config.toml
num_hidden_layers = 13
hidden_size = 224
num_attention_heads = 7
num_key_value_heads = 7
head_dim = 32
intermediate_size = 576
vocab_size = 8192
hidden_act = "geglu"
norm = "rmsnorm"
norm_place = "peri"
norm_eps = 1e-06
positions = "rope"
rope_theta = 10000.0
rope_fraction = 1.0
qk_norm = false
attn_scale = 0.177
bias = "none"
tie_word_embeddings = true
parallel_block = false
extras = ["capped logits"]
init = "uniform"
init_std_qkv = 0.0394
init_std_o = 0.00773
init_std_up = 0.0394
init_std_down = 0.00773
optimizer = "adam_atan2"
learning_rate = 0.00144
beta1 = 0.95
beta2 = 0.95
weight_decay = 0.15
lr_head = 0.0188
max_grad_norm = 2.0
warmup_steps = 583
schedule = "wsd"
decay_fraction = 0.741
decay_shape = "linear"
final_lr_fraction = 0.05
batch_tokens = 65536
max_seq_len = 512
doc_mask = true
train_tokens = 570500000
max_steps = 8706
dataset = "wikipedia_en"
MLP neurons of a small language model. Each row is named by its layer, matrix (gate and up: input weights) and neuron, and shows model dimensions 0-63. Each number is 200 + 40 x the weight over its row's rms, rounded and kept within 0 to 999. A neuron's up and down rows have the sign that makes its largest values positive.
Before each neuron's rows, "fires on" lists the tokens most often at its 100 highest values on Wikipedia text that the model never trained on.

fires on: "5", "(", "Gar", "ae", "| "
L2.gate367,189,146,135,186,245,151,201,248,161,123,185,167,189,174,211,284,125,218,217,175,195,226,183,228,192,217,77,278,263,178,194,190,240,259,110,146,200,228,217,150,240,202,198,247,203,189,257,157,171,161,208,191,222,181,249,218,207,255,192,140,155,229,236,213
L2.up367,207,204,280,124,180,225,212,112,318,258,266,178,231,234,174,185,144,209,172,207,228,199,227,230,118,234,138,210,183,202,199,192,162,181,219,188,154,135,138,195,127,122,285,230,272,190,239,170,224,229,225,212,170,226,168,230,172,145,213,231,198,154,273,239

fires on: "S", "P", "G", "C", "T", "sup"
L6.gate282,240,166,243,193,267,169,182,162,170,225,173,215,202,175,165,203,131,258,221,194,203,191,216,167,252,231,210,208,172,248,169,247,211,185,138,118,243,138,195,153,148,207,189,222,189,101,183,179,189,235,160,221,195,184,199,188,98,138,186,206,207,194,208,115
L6.up282,249,213,227,281,194,270,168,162,232,158,276,176,190,263,147,68,159,181,127,190,147,154,250,158,168,189,208,170,195,167,275,230,171,167,235,206,187,138,168,178,164,184,148,101,156,189,244,217,186,181,155,269,154,216,196,211,232,108,256,166,153,280,234,231

fires on: "\"", "le", "in", "and", "e"
L5.gate216,195,176,230,213,215,229,158,129,245,282,200,149,211,164,174,165,247,117,180,220,280,171,197,161,183,108,145,227,206,156,194,195,223,231,167,198,255,149,191,127,161,240,246,186,190,162,155,179,245,172,233,289,178,198,141,226,191,184,264,261,187,189,232,239
L5.up216,237,166,211,178,253,178,211,211,144,179,154,143,266,237,255,213,219,187,188,213,269,144,243,166,191,216,119,195,169,164,153,161,194,215,191,248,193,242,121,231,207,235,201,202,220,210,214,133,144,166,173,175,196,157,179,199,272,219,203,143,198,225,224,222

fires on: "'", "—", "$", "/", "ey", "at"
L5.gate190,202,263,133,152,243,165,83,231,99,211,190,219,219,387,199,200,227,233,202,253,229,193,191,195,236,182,221,166,166,139,137,185,224,130,289,215,177,255,193,151,243,225,199,250,200,232,180,158,257,172,141,247,235,236,184,183,169,127,245,255,227,223,256,214
L5.up190,147,214,294,248,205,209,241,151,274,268,177,252,210,221,183,172,125,156,168,268,227,222,190,174,221,194,177,175,223,184,254,215,209,217,242,170,186,176,169,166,230,280,159,187,234,62,190,259,196,171,239,223,201,247,224,222,144,221,226,186,277,163,265,164

fires on: "- ", "end", "Association ", "form"
L6.gate543,180,222,246,150,232,285,171,143,206,211,241,239,240,168,274,165,193,249,155,198,249,216,216,240,181,224,181,174,207,179,170,231,252,196,249,212,224,165,196,185,148,185,244,210,190,187,168,159,221,153,183,211,156,239,219,121,170,208,187,164,178,203,201,175
L6.up543,187,211,186,228,166,212,158,213,233,244,159,246,204,194,273,164,153,182,141,226,246,192,160,194,206,176,193,237,246,188,213,172,190,198,221,150,257,173,211,211,177,240,261,210,174,111,205,178,213,217,280,257,153,232,168,123,215,204,213,282,190,227,143,237

fires on: "in", "ar", "Am", "im", "imp", "av"
L5.gate407,236,205,252,192,242,159,222,176,123,204,192,134,273,212,185,153,130,183,129,195,255,241,178,168,255,215,219,233,208,232,160,306,252,169,253,175,223,226,193,269,203,304,226,256,172,139,198,142,183,226,170,168,275,224,180,135,209,254,141,203,160,155,190,172
L5.up407,244,189,175,187,224,163,207,218,167,209,154,172,208,180,108,171,154,186,210,226,195,236,228,266,145,151,194,226,122,180,192,199,196,307,196,181,193,149,240,238,183,252,222,260,275,169,239,259,114,200,226,193,260,188,221,203,170,154,275,216,236,138,215,173

fires on: "York ", "London ", "Sw", "over ", "King ", "Sou"
L3.gate117,238,226,228,223,208,216,214,192,177,282,187,230,226,247,245,133,165,255,182,144,161,192,201,175,170,247,214,179,119,213,217,164,201,212,273,178,224,241,255,175,169,130,156,203,238,179,159,177,229,281,203,337,255,214,192,187,163,160,254,178,189,143,155,204
L3.up117,269,164,213,278,206,222,197,229,183,211,164,194,213,182,213,228,162,260,239,162,161,285,217,158,243,267,130,162,219,171,181,191,179,231,219,174,242,223,208,208,165,171,113,220,249,210,195,168,136,171,155,214,201,179,189,201,200,245,264,168,135,165,181,158

fires on: "–", "iga ", "-"
L2.gate468,164,180,226,218,185,228,203,150,156,202,194,233,239,191,281,166,164,134,210,229,195,169,198,270,179,241,180,191,164,207,208,173,151,231,194,142,261,191,243,116,190,160,245,281,234,201,169,243,202,139,196,198,237,204,143,151,198,242,275,228,214,174,197,239
L2.up468,262,124,232,187,303,189,174,172,221,293,166,170,208,241,205,185,229,229,191,268,281,150,222,136,228,149,208,133,219,183,252,216,231,234,168,244,237,187,173,203,253,191,174,230,172,246,187,180,201,170,269,225,267,265,203,211,219,153,259,150,169,205,248,202

fires on: "C", "S"
L10.gate297,234,229,233,198,218,175,235,208,71,211,163,171,177,224,232,179,202,122,237,178,189,165,247,169,210,220,232,222,195,221,186,273,189,212,151,182,263,147,163,181,202,175,230,213,193,222,157,185,236,259,223,207,260,220,168,152,187,120,164,187,285,169,166,192
L10.up297,258,170,229,167,247,206,209,210,205,163,213,215,172,180,209,223,216,212,182,176,147,154,163,154,210,207,162,192,205,275,160,213,142,180,161,167,235,123,178,233,247,256,224,135,209,198,192,202,170,190,164,266,194,142,156,224,256,137,232,143,196,163,201,197

fires on: "\n\n", "M", "\n  "
L10.gate257,154,169,210,165,249,249,167,273,130,184,120,162,195,233,275,232,159,206,148,205,280,180,164,240,207,194,219,243,186,159,297,166,160,100,199,203,130,220,174,265,238,202,219,166,180,156,163,176,188,227,203,260,149,237,242,244,196,180,192,166,217,191,169,163
L10.up257,228,150,210,190,278,186,187,257,165,166,239,235,244,195,177,185,191,133,202,151,199,228,180,236,285,246,209,182,207,225,246,198,165,177,134,116,139,183,209,172,234,242,286,220,177,177,212,148,209,178,229,152,203,159,136,201,193,231,167,233,199,171,187,228

fires on: "\" ", "to ", "they ", "\""
L2.gate98,178,138,243,230,259,228,216,125,258,238,233,220,159,210,299,161,246,205,164,221,253,131,165,222,165,215,182,275,257,131,194,168,212,194,176,205,207,209,232,230,259,111,207,276,223,182,172,192,176,142,183,240,191,183,229,209,180,110,249,274,265,175,187,181
L2.up98,198,117,197,233,248,177,187,212,212,239,224,227,200,169,226,211,197,224,224,181,221,197,204,183,104,224,229,243,277,192,182,225,203,183,191,247,153,223,222,225,191,157,202,234,215,198,204,166,203,201,153,252,175,169,253,136,182,190,225,244,202,253,157,140

fires on: "K", "L", "Jr", "T", "P"
L5.gate393,236,226,269,189,199,278,166,251,238,211,196,285,200,202,176,162,150,207,237,141,183,216,236,228,242,273,262,184,216,194,176,210,188,93,224,112,209,149,212,160,206,156,146,124,116,139,166,237,193,193,232,209,236,204,251,217,163,111,233,253,182,244,249,176
L5.up393,216,230,203,160,248,222,249,186,197,234,252,193,164,216,188,227,198,139,219,140,150,182,162,214,227,157,228,202,164,148,177,255,283,165,198,135,218,202,129,107,118,169,179,146,285,188,199,189,205,217,290,209,172,159,244,192,224,107,228,185,193,196,263,238

fires on: ")", "4", "5", "3"
L3.gate453,271,307,224,207,177,204,222,193,220,247,167,150,168,223,170,212,250,234,164,258,254,226,218,175,161,133,240,241,230,265,248,182,178,197,228,252,196,210,183,240,210,222,187,232,246,204,177,190,130,176,235,212,216,235,234,199,239,134,258,194,215,184,209,209
L3.up453,302,229,235,228,196,205,172,156,141,225,221,133,225,163,145,256,225,212,249,217,229,223,263,176,169,152,269,160,262,240,262,250,248,235,169,197,241,153,131,177,160,184,173,212,224,167,204,250,164,212,275,243,186,225,159,213,220,126,191,270,200,142,253,151

fires on: "'"
L6.gate196,196,180,214,187,188,91,191,175,192,228,103,215,166,217,183,207,185,142,266,269,223,184,192,116,209,265,155,234,167,172,187,157,203,231,194,249,160,186,232,154,265,292,253,182,148,196,166,161,157,201,194,218,248,203,215,280,248,136,250,233,216,164,239,208
L6.up196,271,152,221,217,169,166,193,171,248,248,109,291,213,185,162,222,175,205,129,239,204,249,233,152,176,255,256,202,183,184,246,167,180,202,178,183,239,170,195,228,240,250,166,120,212,216,220,224,166,158,274,205,224,222,242,236,153,216,177,195,218,168,142,225

fires on: "-"
L2.gate303,218,171,210,218,229,145,150,234,179,137,171,213,151,199,174,290,133,259,239,206,188,262,266,137,220,169,110,184,199,233,215,188,223,190,143,166,226,199,166,208,233,240,161,252,154,260,247,209,157,149,152,209,236,231,260,177,207,249,285,180,191,183,189,178
L2.up303,206,110,151,150,182,198,126,181,203,179,167,200,221,249,234,217,164,120,224,199,213,153,150,199,230,157,174,152,229,163,190,216,202,135,224,295,188,145,193,196,169,228,176,212,195,175,157,189,164,175,227,264,234,209,144,180,228,183,152,183,227,204,227,185

fires on: "em ", "iga ", "aut", "Austrian ", "Belg", "ile "
L2.gate569,246,201,232,213,187,234,240,248,183,237,160,224,187,125,218,203,145,219,187,242,180,244,197,179,180,202,134,174,219,225,158,262,226,208,157,161,209,188,269,194,147,230,157,249,212,171,251,232,210,328,148,203,201,241,207,130,173,192,249,158,250,191,178,171
L2.up569,223,166,204,230,221,206,248,188,254,168,120,235,172,184,256,178,243,166,210,240,193,199,125,208,176,218,121,226,277,208,199,164,204,193,239,263,241,202,234,202,217,187,224,167,174,204,217,262,229,195,230,189,193,220,164,191,215,177,161,140,124,166,216,205

fires on: "Al", "Kar", "Kh", "Tar"
L3.gate64,174,234,160,184,214,178,95,233,220,180,143,214,193,229,277,160,122,148,209,209,222,203,230,241,207,153,304,204,206,236,194,210,222,158,182,155,242,214,168,139,170,187,174,207,188,250,253,181,232,217,149,248,208,193,242,212,214,115,226,162,237,147,138,227
L3.up64,142,190,189,235,195,162,257,216,256,170,194,225,223,196,227,232,179,189,203,122,148,201,134,228,156,327,147,178,191,204,263,138,163,158,224,229,238,236,227,192,230,273,249,162,207,216,208,153,223,248,200,202,148,229,219,275,300,253,141,133,200,247,208,185

fires on: "\""
L5.gate379,186,261,166,226,207,213,161,170,216,240,180,199,222,213,201,184,226,222,190,203,277,228,152,156,168,178,193,236,134,207,155,211,120,176,191,254,195,230,138,162,209,176,237,150,172,217,207,164,258,170,270,166,218,231,188,306,198,206,249,245,314,181,153,255
L5.up379,219,134,214,200,238,142,207,169,235,204,215,110,224,256,217,215,207,134,185,233,257,185,270,132,175,188,156,158,246,156,192,204,229,229,174,267,229,260,175,218,90,214,166,177,192,257,150,124,144,183,146,172,158,178,241,185,153,232,174,189,198,196,187,202

fires on: "Am", "Gh", "ub", "Ah"
L4.gate172,165,262,202,194,263,201,173,198,227,146,246,259,250,255,188,129,159,219,186,141,239,230,176,137,196,197,195,215,192,129,179,277,180,155,226,220,250,291,246,176,202,179,159,155,162,177,190,165,225,158,201,213,169,257,191,186,175,277,169,199,156,211,117,183
L4.up172,210,262,148,167,270,126,310,183,165,197,192,160,159,272,215,209,264,271,221,200,216,209,224,187,200,217,163,186,245,176,233,162,203,241,199,249,186,204,260,237,167,222,197,250,182,229,205,233,177,158,186,201,254,278,278,196,179,253,133,177,177,199,235,214

fires on: "–"
L2.gate311,204,213,232,225,246,239,201,168,228,181,140,194,168,256,236,197,246,202,189,239,247,215,148,314,184,173,194,257,96,170,234,171,226,237,264,211,153,155,198,214,196,125,198,242,279,164,146,220,223,122,231,193,247,189,172,247,184,214,244,236,154,118,219,216
L2.up311,212,151,203,178,244,172,197,152,187,285,169,210,160,207,190,186,179,224,221,240,274,224,182,194,159,192,156,183,216,174,146,191,161,191,183,213,174,206,271,209,199,166,213,253,157,190,210,119,181,269,274,291,261,283,199,145,233,235,239,241,144,185,233,156

fires on: "Alb", "Gu", "o ", "Rom", "out ", "–"
L4.gate554,232,225,229,177,244,229,191,131,151,283,162,212,168,233,305,146,132,221,135,191,218,212,196,184,223,205,201,189,257,198,195,233,128,249,214,144,200,205,212,209,261,151,228,194,211,263,216,213,227,239,244,213,221,230,205,145,230,200,240,149,182,242,178,187
L4.up554,289,151,205,218,236,143,185,166,205,224,141,186,159,202,278,199,181,168,155,196,182,238,183,161,258,228,206,164,212,237,221,225,210,182,187,180,147,211,151,236,237,151,173,202,160,301,196,217,258,150,167,175,232,215,243,200,199,243,288,98,204,173,194,266